From a checkpoint of a small transformer trained on Wikipedia: 22 layers.
MLP neurons of a small language model. Each row is named by its layer, matrix (up: input weights; down: output weights) and neuron, and shows model dimensions 96-159. Each number is 200 + 20 x the weight over its row's rms, rounded and kept within 0 to 999.
After each neuron's rows, "fires on" lists the tokens most often at its 100 highest values on Wikipedia text that the model never trained on; "fires after" lists the tokens most often just before its 100 highest values on Wikipedia text that the model never trained on.

L5.up361,192,211,201,170,206,224,198,182,177,225,161,209,213,214,201,205,219,187,209,224,184,209,205,194,210,219,182,185,202,184,230,185,230,212,210,194,196,163,209,167,207,142,195,196,221,197,229,180,183,205,226,197,221,194,195,188,196,194,194,197,196,214,174,194
L5.down361,207,220,202,188,186,203,190,241,163,169,207,198,158,209,202,202,177,194,166,159,212,183,219,182,216,191,226,216,205,209,176,192,213,227,227,172,187,181,216,205,200,173,252,232,212,215,193,224,209,176,153,198,199,161,186,209,216,205,177,208,184,242,212,198
fires on: "ar", "g", "age", "l", "il", "lo"
fires after: "im", "co", " co", "il", "ub", "t"

L3.up628,195,183,177,168,232,186,181,192,205,198,212,201,177,195,195,184,242,259,234,187,216,196,200,212,235,167,186,204,167,211,193,187,249,174,226,236,241,191,199,170,183,208,201,192,185,212,207,177,231,184,214,173,185,219,191,201,166,208,238,193,209,161,195,218
L3.down628,227,203,175,186,214,190,202,205,154,182,226,213,206,211,197,237,185,180,192,197,208,198,207,212,203,222,194,187,234,181,183,189,201,214,175,216,215,225,152,149,204,200,177,212,170,178,209,209,212,189,216,193,177,166,213,201,181,187,199,200,183,185,216,186
fires on: "s", "e"
fires after: "s", "as", "us"

L6.up123,187,210,212,204,182,207,204,152,188,195,206,211,182,203,231,173,245,201,175,205,201,257,215,209,236,158,223,166,212,205,211,228,234,170,175,221,199,185,189,192,226,187,207,179,207,208,166,191,209,208,220,203,227,252,200,181,225,188,209,218,192,203,167,214
L6.down123,175,222,191,168,219,203,186,154,197,156,201,211,209,183,188,228,194,233,181,202,212,187,208,163,196,193,197,180,198,239,177,219,185,207,207,212,223,199,200,169,181,177,217,199,186,218,214,182,205,199,176,188,230,238,203,187,175,191,199,224,209,189,208,204
fires on: "la", "s", "re", "z", "na", "el"
fires after: " Di", " f", "p", "lo", " di", "di"

L2.up415,178,186,187,199,218,231,195,202,212,202,189,207,190,224,228,230,214,193,177,207,219,239,168,212,183,174,222,191,160,205,210,200,150,177,212,188,208,215,197,196,167,218,202,184,181,211,199,173,202,178,211,179,219,197,159,204,208,204,188,211,171,226,201,153
L2.down415,198,213,207,182,204,212,185,233,190,176,202,210,177,207,252,235,206,186,175,202,219,224,181,199,217,145,182,197,200,235,227,201,181,198,229,192,186,201,205,224,196,208,179,199,193,209,176,184,214,192,206,172,208,222,168,177,196,173,168,219,175,219,221,168
fires on: "|", "=", "K", "16", "18"
fires after: "\n", "20", " U", "–20"

L10.up713,189,175,198,212,189,193,171,155,198,195,161,222,200,179,210,214,187,194,184,206,183,216,211,176,171,194,203,258,180,187,181,194,197,235,185,182,215,160,178,176,196,206,224,174,191,210,224,234,215,216,187,208,199,186,219,217,182,183,237,189,181,226,188,187
L10.down713,203,183,197,219,199,240,223,210,191,181,214,207,222,178,208,192,178,200,185,169,221,209,191,207,198,207,228,201,201,207,194,220,216,148,154,216,216,225,240,210,204,183,166,246,225,184,205,171,194,222,225,178,201,186,230,210,213,184,209,234,212,189,193,218
fires on: " which", "-"
fires after: ",", "\n", " Bo", "ro"

L10.up702,191,174,178,199,164,180,236,175,220,249,192,194,239,195,218,193,198,216,192,201,216,212,196,207,241,192,169,184,212,196,211,201,195,179,201,224,221,223,213,214,197,204,197,203,234,201,194,198,200,218,194,208,221,170,184,184,171,244,193,190,219,198,163,220
L10.down702,199,198,225,221,212,216,192,215,181,169,211,208,180,203,232,211,205,208,221,202,251,214,191,196,216,194,227,198,211,194,198,186,189,195,175,202,188,190,199,187,189,211,223,198,189,198,213,185,214,159,205,196,161,174,211,188,169,204,228,198,208,154,185,194
fires on: "con", "ter", "-", "er", "g", "^{"
fires after: "-", " Se", "n", "u", "end", "er"

L6.up298,177,158,211,220,195,212,192,199,233,164,183,197,190,200,222,233,199,192,201,225,207,185,211,177,179,188,209,193,211,189,218,222,209,183,191,200,201,199,171,163,208,175,247,162,241,230,210,197,192,215,189,190,224,178,157,206,172,163,187,213,238,199,223,181
L6.down298,189,181,201,252,186,194,194,177,209,195,186,190,223,184,213,219,201,207,194,225,230,165,237,224,198,231,202,180,195,205,204,212,185,195,211,209,177,189,216,208,202,208,186,201,196,148,240,215,208,202,163,229,184,165,184,238,178,229,217,215,191,191,193,186
fires on: "ch", "th", ":", "y", "c", "et"
fires after: " comp", "ge", "re", "tro", "ne", "de"

L3.up733,174,179,206,204,181,227,197,185,216,192,209,171,154,190,217,190,195,224,192,163,188,209,208,196,203,186,188,185,217,243,214,172,158,216,195,185,219,176,204,187,172,162,208,246,205,219,225,198,204,229,193,187,216,191,220,242,205,202,251,200,184,186,217,209
L3.down733,222,216,162,160,192,210,207,227,216,195,159,190,200,237,215,228,174,215,218,169,188,197,229,211,210,194,218,194,188,189,182,217,202,171,185,199,174,190,203,176,214,241,197,175,214,226,232,206,190,200,213,207,230,225,168,218,203,222,209,204,186,226,209,206
fires on: "y", "e", "z", "d", "s", "tt"
fires after: "ra", "lo", "tro", "la", "po", " bo"

L8.up598,206,206,166,194,205,215,184,159,204,184,198,222,196,222,208,172,189,217,191,199,199,200,190,182,190,184,170,175,235,180,181,175,186,237,229,207,211,224,183,187,198,184,186,184,219,221,218,183,196,208,189,153,203,211,205,198,191,199,195,214,218,214,202,222
L8.down598,199,181,163,255,206,234,181,198,170,169,190,217,214,152,230,209,175,181,179,192,198,182,182,209,232,233,194,227,204,174,234,207,234,223,222,212,204,172,173,187,213,188,195,211,169,188,214,180,178,219,206,183,213,207,208,156,187,189,215,227,191,187,232,230
fires on: "ra", "d", "o", "il", "s"
fires after: " Pa", " De", " de", " D", "or", " d"

L10.up371,205,195,209,169,211,201,172,210,195,198,218,171,178,184,216,195,214,210,231,187,212,227,194,183,212,234,183,192,199,226,185,192,218,207,188,205,225,193,194,203,188,172,215,227,209,215,218,223,207,218,159,188,169,192,176,197,160,166,231,224,211,202,195,188
L10.down371,219,143,189,212,232,174,225,196,229,194,166,171,205,232,194,165,175,224,207,213,194,191,189,183,183,244,205,166,242,167,191,203,208,195,159,203,215,232,197,187,212,205,220,192,210,204,208,220,170,199,200,241,185,216,215,168,184,196,223,190,196,191,201,202
fires on: "s", "ed", "pt", "im", "er", "ut"
fires after: " as", "s", " ca", "p", " ", "z"

L6.up602,232,192,191,208,192,161,228,196,223,210,198,170,208,179,213,180,193,195,201,194,217,195,246,170,191,214,205,172,234,203,190,203,233,246,190,190,191,216,207,186,211,191,238,223,195,185,203,180,174,229,236,209,217,190,225,163,185,196,178,169,217,188,195,247
L6.down602,225,224,204,204,197,186,189,168,221,229,206,203,183,208,216,232,194,204,226,226,174,218,212,168,186,201,177,209,179,195,189,184,200,209,223,216,191,237,185,211,202,187,180,230,197,198,173,237,189,151,218,176,194,230,165,208,212,171,201,179,201,206,224,173
fires on: "es", "ic", "it", "up", "im", "or"
fires after: "cc", "p", " part", "est", "mp"

L5.up438,188,201,204,213,190,171,181,182,177,205,197,223,215,205,200,194,192,229,181,194,176,220,194,194,188,196,220,195,229,214,200,165,212,224,217,158,178,233,196,213,173,224,189,209,202,190,211,182,190,191,210,181,194,234,192,193,217,182,191,195,174,206,195,245
L5.down438,151,196,206,212,170,187,202,213,183,214,211,207,187,191,185,190,219,194,209,161,213,202,222,203,198,219,184,193,184,207,228,217,187,188,175,230,200,200,214,236,184,171,196,198,205,214,182,219,201,155,184,177,149,153,230,189,241,180,194,215,216,191,216,189
fires on: "it", "mit", "ine", "in", "ly", "is"
fires after: " H", " He", "li", " Ch", " Li", "ri"

L10.up636,208,228,190,186,203,201,206,224,170,182,224,199,182,190,226,210,188,176,205,213,214,216,188,195,193,209,213,220,208,167,231,206,194,208,155,225,222,210,201,189,225,231,214,177,169,200,230,217,208,200,179,213,196,212,202,190,166,206,227,228,190,212,215,192
L10.down636,202,207,213,187,235,208,234,235,178,194,208,219,195,188,194,195,231,207,200,207,193,169,224,159,212,191,205,216,195,192,181,192,179,185,164,178,224,209,181,178,228,235,221,168,190,197,182,223,213,160,200,172,204,209,205,190,172,208,212,206,191,198,211,176
fires on: "–", "ra", "c", "s", "d"
fires after: "s", "vi", " 2023", "as", "90", "c"

L15.up203,200,218,221,232,191,196,209,200,187,183,169,167,204,222,208,185,201,231,235,226,195,201,202,220,180,233,198,195,232,194,210,193,165,192,196,183,201,192,179,202,197,217,184,203,226,228,203,198,203,189,197,225,215,178,210,218,191,207,241,158,219,194,196,223
L15.down203,195,204,182,177,199,182,170,194,214,206,214,200,223,222,179,194,175,203,209,213,198,194,161,187,182,220,220,188,188,193,215,229,220,192,198,226,231,187,246,241,225,211,209,208,267,164,202,224,201,204,172,199,207,231,236,204,197,237,182,174,216,202,196,202
fires on: "qua", "I", "m", "F", "ub", "ci"
fires after: " S", "S", " Com", "s"

L8.up753,172,213,200,224,189,211,191,211,217,212,193,200,186,203,166,188,202,169,191,213,208,204,201,196,178,196,198,198,169,231,196,204,220,199,182,190,215,202,202,207,179,167,206,226,256,204,233,234,222,182,162,202,237,167,204,189,215,221,205,206,218,185,217,237
L8.down753,216,237,181,195,207,233,203,224,228,206,210,179,172,183,203,160,201,220,183,190,235,186,202,203,210,164,179,174,244,182,210,190,198,198,205,215,202,176,190,184,173,218,183,199,183,202,198,228,206,181,193,219,210,206,186,215,199,203,214,212,198,175,220,188
fires on: "le", "n", "s", "tern", "c", "ic"
fires after: "er", " Te", "ne", "te", " out", "d"

L3.up50,203,203,192,198,190,204,218,180,190,206,194,160,224,191,203,211,202,161,167,215,182,195,196,252,192,198,203,175,187,198,233,201,194,215,181,200,201,200,161,207,183,185,210,230,188,205,203,224,170,151,189,190,217,214,210,176,235,200,222,200,197,221,227,227
L3.down50,212,237,165,205,176,170,160,210,193,196,176,165,208,169,213,223,201,175,195,217,193,203,225,209,195,140,198,158,230,222,206,187,174,225,208,230,177,195,179,214,198,169,190,235,222,187,217,235,162,184,208,202,201,214,229,204,195,184,211,202,185,216,191,184
fires on: "r", "se", "ue", "un", "b", "out"
fires after: " 19", "ine", "age", " with"

L5.up554,201,170,182,235,189,228,232,200,210,189,204,181,162,211,196,192,180,217,220,191,198,224,180,191,232,177,213,181,160,217,182,195,193,166,216,196,199,218,202,186,239,174,232,221,175,184,207,223,193,220,224,220,177,241,168,202,188,183,225,189,181,207,193,209
L5.down554,218,219,190,193,201,168,211,194,219,179,180,194,179,242,210,188,222,179,176,156,200,199,189,226,197,195,203,200,197,220,209,203,221,180,171,224,198,171,181,188,208,194,259,219,210,213,191,190,214,196,214,184,233,194,202,244,224,184,222,180,200,214,215,228
fires on: "et", "s", "ing", "an", "ed", "al"
fires after: " comp", " p", "d", "la"

L3.up426,228,210,212,156,208,192,172,192,152,174,194,191,185,224,187,183,212,190,222,208,193,196,205,184,177,204,177,209,178,194,175,198,215,220,193,220,194,174,204,202,229,187,193,230,201,180,216,184,203,165,196,200,184,177,217,197,216,182,193,209,207,212,164,187
L3.down426,227,172,170,193,228,175,167,196,224,179,211,182,207,209,252,212,204,177,184,184,197,168,213,203,227,188,184,242,199,215,209,211,230,222,207,205,225,175,226,229,201,149,209,204,182,186,191,205,222,196,175,184,210,200,184,189,211,205,179,186,187,199,217,199
fires on: "y", "t", "n", "History", "ial", "37"
fires after: " D", "==", "ter", "°", " P", " M"

L2.up648,197,193,227,194,211,183,201,192,186,205,228,202,159,196,222,210,193,206,203,176,191,194,199,177,225,179,181,205,207,204,212,153,197,211,222,203,214,202,203,185,205,206,225,199,225,192,175,172,229,204,172,187,244,220,212,219,207,202,240,214,204,192,222,217
L2.down648,191,200,201,206,206,191,188,168,205,199,183,214,213,206,205,238,195,175,192,169,198,209,153,196,222,225,213,209,241,194,188,169,212,210,171,208,184,145,177,206,194,205,213,193,182,221,188,227,232,185,238,233,175,198,199,243,231,203,211,202,185,204,177,212
fires on: "y", " most", " other", "re", " World", ":"
fires after: " the", " The", "The"

L3.up191,182,202,238,219,203,216,196,216,175,198,203,192,225,202,202,230,206,179,198,194,219,203,161,202,210,187,192,210,211,198,159,176,190,197,198,173,209,197,233,220,178,207,225,173,174,186,196,190,196,217,177,198,232,210,239,195,218,194,213,195,190,182,230,191
L3.down191,175,187,184,230,211,211,207,200,217,177,208,230,230,206,207,182,200,213,203,205,250,204,184,191,208,226,178,168,190,213,189,162,209,230,212,210,178,195,209,198,182,167,206,166,221,200,195,183,196,221,197,234,189,175,206,199,193,236,235,201,178,192,237,217
fires on: " area", " band", " film", " office", "at"
fires after: " the", " The", "The"

L3.up737,160,201,169,216,172,213,188,189,234,199,203,211,236,194,219,243,183,166,221,192,205,205,175,224,184,187,195,177,175,180,198,222,181,192,181,219,194,159,184,223,182,208,210,208,204,218,187,183,189,174,232,190,177,192,194,211,233,196,186,190,195,194,202,182
L3.down737,206,222,194,185,231,177,192,185,219,176,203,187,159,209,211,186,204,204,171,223,203,212,185,208,213,165,210,219,217,189,219,178,193,232,211,184,198,209,200,156,160,202,224,187,188,184,213,212,211,213,205,222,202,208,193,182,191,201,218,212,217,189,228,188
fires on: "it", "b", "fer", "ver"
fires after: "gu", "ni", " Bo", " U", " Con", " Ba"

L2.up748,196,185,198,185,168,185,200,180,205,208,200,169,168,185,183,201,197,211,215,156,186,249,213,204,169,211,197,183,206,212,202,185,191,215,187,181,249,185,210,195,231,200,189,226,210,189,166,204,176,161,179,202,211,207,179,253,209,185,220,220,190,188,174,253
L2.down748,177,206,203,188,183,188,194,170,205,214,206,205,165,175,186,182,170,184,216,192,190,191,214,238,180,221,213,181,211,205,177,214,195,236,171,180,205,200,183,236,219,206,183,232,184,195,216,197,221,193,179,194,204,217,197,187,214,184,226,241,212,217,230,178
fires on: "ut", "\"", " 0", "20", "0", "ger"
fires after: ".", "ec", " Mc", "tic", " |"

L3.up672,182,228,227,227,196,190,216,209,210,218,219,236,173,158,221,194,153,160,212,199,214,216,168,227,203,193,151,187,194,184,214,214,200,193,216,182,219,230,213,149,195,152,210,235,185,198,227,218,168,207,167,162,182,177,207,197,179,216,190,161,181,200,192,207
L3.down672,207,184,215,205,208,225,198,200,200,199,221,168,185,182,204,225,190,252,221,210,210,193,232,214,186,226,227,192,222,169,166,187,217,192,216,194,199,188,198,208,154,189,209,158,212,179,216,231,215,201,209,223,214,180,192,201,182,209,226,193,191,200,171,188
fires on: "com", "om", "present", "ography", "ting"
fires after: " ", "c", " be", "st"

L6.up643,151,196,187,193,186,214,252,201,219,213,189,200,190,202,212,188,178,188,225,230,237,201,185,196,187,216,207,243,190,209,209,180,221,189,209,182,212,223,201,203,189,221,174,196,211,218,222,179,221,201,249,231,200,175,204,185,203,208,191,197,181,221,181,243
L6.down643,220,214,183,214,183,213,200,202,208,161,176,201,169,176,202,239,213,212,181,194,187,206,181,180,201,165,200,183,203,202,205,193,228,196,187,206,190,193,205,200,232,206,180,174,184,182,188,204,195,221,162,209,220,237,217,224,176,186,214,189,206,225,211,222
fires on: "ong", "age", "ine", "e", "ing", "re"
fires after: " S", " C", " Di", " Ch", " Man", "d"

L3.up748,184,168,215,228,195,169,189,191,183,227,229,202,191,236,179,172,174,203,193,212,219,178,188,220,193,192,165,214,247,195,233,179,192,201,193,228,166,219,227,196,234,150,211,198,217,204,190,220,193,187,222,164,187,168,207,199,172,179,188,198,208,203,172,175
L3.down748,195,188,190,207,203,185,202,182,194,179,201,199,189,238,207,142,173,160,197,190,232,202,222,227,172,166,203,170,195,215,233,175,181,191,209,194,183,212,199,186,173,191,223,219,214,222,185,235,238,193,227,194,194,186,203,219,205,175,203,205,214,224,149,197
fires on: " pre", "re", "der", "s", " end"
fires after: " the", " mo", " Di", " "

L3.up493,228,206,198,208,181,205,172,201,186,197,206,189,171,167,234,196,165,193,202,208,174,186,193,204,170,207,199,204,191,222,192,189,175,186,210,169,170,154,207,189,197,182,200,179,223,213,226,193,207,219,196,174,171,184,208,209,214,208,173,200,201,181,228,193
L3.down493,172,226,209,184,163,227,210,225,186,190,220,218,149,234,206,214,213,185,178,197,173,217,198,247,192,168,201,220,220,202,205,196,170,197,204,216,210,230,186,225,222,180,175,197,210,233,208,172,153,190,221,205,192,222,178,212,168,192,195,182,206,199,184,216
fires on: "s", "y", "ly", "ph", "d", "e"
fires after: "ro", " an", " score", "tro"

L6.up570,189,196,187,216,248,231,183,179,188,199,211,185,160,199,195,169,204,174,214,171,201,182,212,223,223,166,190,228,193,204,230,181,231,188,201,226,196,195,239,199,200,205,195,214,208,206,223,180,185,190,229,201,221,192,184,198,214,201,221,222,224,188,179,213
L6.down570,223,176,197,251,191,211,178,203,183,206,198,214,201,205,177,198,180,158,188,156,217,236,196,241,231,193,188,250,170,211,182,207,214,196,179,228,224,215,233,202,196,197,172,240,235,195,205,175,206,195,188,199,252,209,188,202,197,202,195,178,203,207,191,211
fires on: "re", "ip", "t", "now", "leg"
fires after: "c", " Ma", "ic", "k", " in", " Re"

L5.up383,233,199,219,186,210,194,208,200,188,186,175,177,174,205,202,210,197,191,168,203,172,201,190,189,174,201,188,212,169,221,205,243,199,226,207,177,221,180,237,192,190,161,197,241,211,220,188,217,182,173,194,181,205,181,221,189,203,219,205,185,192,205,199,200
L5.down383,189,204,207,169,218,229,184,202,202,212,194,226,213,251,218,184,204,197,187,190,201,198,183,215,196,249,201,197,215,189,161,237,223,216,242,208,180,212,191,189,225,219,185,201,205,172,234,221,172,212,200,235,248,216,223,212,214,190,181,176,182,234,180,189
fires on: "s", "b", "ing", "time", "c"
fires after: "o", "ute", "d", "un"

L3.up112,209,163,203,177,244,185,203,206,166,210,186,204,177,202,208,187,254,202,202,209,174,176,190,207,196,171,200,178,189,195,225,213,217,180,195,202,190,201,158,179,196,213,225,179,168,204,142,175,209,182,206,209,219,230,200,194,175,162,185,194,197,195,219,243
L3.down112,217,190,198,244,213,215,200,196,216,178,159,193,220,191,170,200,163,198,222,206,201,209,200,185,243,178,195,191,165,172,182,191,213,219,213,186,183,225,182,217,216,195,178,174,204,209,186,180,227,190,197,221,210,191,210,207,174,199,190,224,216,174,204,193
fires on: "s", "se", "n", "See"
fires after: " re", " Re", " Jo", " Bra", "==", " Con"

L6.up170,195,187,207,223,187,233,212,217,201,219,216,217,219,233,183,249,204,201,192,209,211,219,207,222,239,179,176,207,225,182,180,191,183,178,202,231,170,172,199,164,195,196,194,210,167,205,182,217,159,182,173,166,185,213,206,170,227,168,205,183,196,214,172,135
L6.down170,232,170,192,178,215,186,204,181,202,217,194,212,203,170,204,183,212,165,211,208,181,205,196,187,217,197,180,197,230,181,179,173,217,201,217,155,224,207,199,174,179,218,185,228,198,226,202,227,176,180,208,219,211,198,240,194,229,230,175,244,207,225,178,155
fires on: " been", " also", "gin", " start", "ated", " began"
fires after: " has", " and", "u", " be", " was", ")"

L3.up130,184,174,213,217,202,184,223,230,196,237,206,181,202,192,197,224,188,200,223,223,218,210,193,186,222,242,183,204,198,208,237,189,202,184,194,204,176,245,227,201,195,204,200,174,180,225,186,197,197,189,224,193,199,208,204,181,193,197,219,182,215,180,190,178
L3.down130,210,215,189,195,184,170,207,181,178,223,196,207,225,170,226,229,203,183,217,223,213,211,219,212,199,215,221,181,185,215,201,193,220,180,189,188,181,226,203,220,216,225,194,217,205,223,250,191,173,175,159,218,237,194,172,193,201,191,221,201,189,220,203,164
fires on: "s", " large", "range", "ities", "style", " end"
fires after: " the", " member", "ar", "ist", " author", " "

L8.up732,208,224,223,187,215,172,227,206,241,188,218,133,197,211,192,211,207,218,172,231,211,183,207,185,192,162,198,150,183,195,214,230,183,178,196,202,206,184,185,200,173,163,191,214,232,210,184,187,204,209,208,213,204,160,206,173,215,220,179,195,204,190,173,182
L8.down732,232,204,195,179,220,170,225,177,200,200,225,192,213,196,236,194,205,228,204,201,222,193,193,186,198,246,203,194,199,162,175,196,234,203,192,202,191,209,230,225,195,170,196,205,189,186,196,181,209,168,223,223,169,185,207,175,205,267,179,182,220,181,189,147
fires on: "or", "S", "History", "B", " to", "("
fires after: "==", "B", " an", " B", ".", " a"

L3.up707,169,180,214,216,218,223,196,201,189,179,171,143,179,203,211,203,215,229,206,197,225,202,204,211,187,192,220,194,180,202,205,208,192,202,188,247,220,216,207,184,172,181,198,179,215,208,219,191,207,202,201,186,229,194,208,223,230,171,188,210,207,180,214,195
L3.down707,224,224,197,202,197,169,217,189,220,236,226,222,209,196,170,198,221,225,221,191,193,191,208,168,185,201,187,201,214,224,191,199,237,222,195,218,197,222,188,198,201,202,187,192,191,207,201,206,184,187,216,206,175,208,187,218,204,255,195,180,209,241,219,194
fires on: "y", "et", "o", "a"
fires after: "la", " me", "tro", " bo", " co"

L3.up608,200,190,179,167,202,168,203,185,224,181,216,226,193,206,157,188,209,233,215,182,225,205,235,209,227,210,191,209,184,186,205,186,209,233,214,223,159,200,139,205,214,201,199,175,187,203,201,217,200,204,197,221,217,187,163,209,221,192,221,199,187,181,246,163
L3.down608,185,210,221,180,172,165,217,225,186,180,189,183,213,205,202,199,201,203,191,188,197,195,202,205,178,197,229,212,203,188,211,171,238,223,211,215,204,155,184,254,176,198,207,181,228,222,207,193,190,208,189,213,219,196,208,209,237,218,174,199,214,153,195,199
fires on: " as", "um", "r", "ch", "es"
fires after: " such", "b", " La", "ur", "har", "ba"

L3.up764,184,189,219,221,198,232,209,192,182,207,163,190,215,200,197,209,199,187,196,181,175,187,200,187,171,196,194,191,204,222,197,251,180,213,206,183,185,213,179,171,217,204,216,196,175,172,204,190,212,203,220,200,195,175,204,204,209,182,215,179,189,209,203,203
L3.down764,173,176,211,216,204,196,203,204,191,167,190,213,206,206,214,217,220,172,178,186,186,161,189,198,165,208,218,184,208,199,194,255,172,200,229,207,167,205,180,195,225,224,214,209,222,181,198,171,240,210,165,209,157,180,207,223,182,166,223,216,210,184,221,214
fires on: "-", "•", " lead", "ative", "way", " time"
fires after: "\n", " ", " first"

L3.up423,217,241,202,238,168,233,224,197,164,156,213,213,204,192,185,148,218,255,210,204,194,205,231,212,221,214,195,173,219,193,196,231,200,212,179,195,162,212,206,199,225,193,215,203,185,185,172,218,172,204,195,195,216,208,195,187,181,190,185,185,177,227,179,202
L3.down423,185,198,211,200,215,173,249,174,202,172,182,193,179,221,197,161,197,192,205,200,175,218,192,191,200,200,163,203,214,183,223,212,196,184,201,179,201,210,193,186,193,211,205,208,211,200,195,209,209,264,202,224,220,178,213,203,207,205,176,189,196,187,189,175
fires on: "d", "sh", "c", "k", "z"
fires after: " ", "vi", " Na", "ri", " Ri", "mo"

L16.up327,216,203,172,197,194,212,185,182,174,162,193,200,218,216,200,197,179,175,199,204,205,236,214,240,176,199,210,202,203,197,213,195,188,183,186,198,195,226,199,189,161,203,207,237,166,172,228,226,200,195,190,223,180,200,210,194,221,166,156,186,206,198,216,208
L16.down327,222,165,218,198,229,190,201,212,225,187,184,172,168,200,197,184,205,197,206,183,194,190,195,164,189,217,174,237,203,197,206,215,175,219,194,219,203,214,204,228,219,208,219,204,170,214,174,207,181,202,220,178,169,207,159,194,198,201,221,197,217,189,209,183
fires on: " Ro", "ro", "o", "lo", "n"
fires after: " ", " W", "p", "y", "d"

L2.up503,177,221,198,210,185,213,211,197,172,207,211,202,210,185,198,161,202,187,164,182,226,185,170,226,192,203,213,231,157,207,202,242,223,211,165,180,208,220,185,208,227,213,208,206,206,200,181,198,212,200,208,199,189,184,166,218,174,221,221,231,201,193,160,175
L2.down503,203,231,214,203,210,198,220,186,186,178,191,211,199,206,191,222,234,193,175,172,206,231,182,177,204,227,238,242,197,212,216,186,190,225,196,167,169,187,176,161,212,197,162,228,197,193,171,177,197,197,207,203,208,207,191,206,177,194,167,198,213,219,171,168
fires on: "app", " App", "pp"
fires after: " ", " h", "r", ";", " U", " ("

L8.up469,203,192,163,217,214,208,223,196,174,166,211,188,184,203,223,229,176,203,243,210,212,175,195,189,204,201,171,180,189,211,183,164,185,170,209,203,209,215,161,192,184,240,195,198,193,205,201,223,214,223,216,206,185,186,217,220,186,217,194,212,232,193,181,198
L8.down469,200,163,245,187,229,191,204,190,195,237,164,223,222,192,163,169,192,241,166,198,213,182,170,224,202,209,180,198,192,193,201,192,180,197,195,213,207,213,226,187,213,194,206,194,217,168,189,210,197,199,203,205,203,179,226,216,236,152,221,196,195,222,174,195
fires on: "d", "in", "ci", "st", "mb", "al"
fires after: " S", "s", "S", "cu", "y", " Ro"

L3.up96,215,222,199,226,188,154,191,169,173,215,213,208,213,193,215,243,159,181,226,206,196,198,163,194,153,177,158,203,173,211,177,228,173,203,238,202,222,186,247,189,188,206,204,192,207,195,223,213,180,197,221,185,241,205,178,194,191,186,210,188,196,200,192,246
L3.down96,200,178,185,200,197,167,190,183,186,211,191,216,217,188,214,197,209,192,229,191,180,200,157,182,197,179,213,179,205,234,185,189,230,227,210,200,201,150,221,198,170,197,194,183,193,213,221,214,224,209,225,205,196,215,209,200,192,218,195,197,211,195,192,215
fires on: "com", "ed", "us"
fires after: " ", " be", " finish", " lo", " h"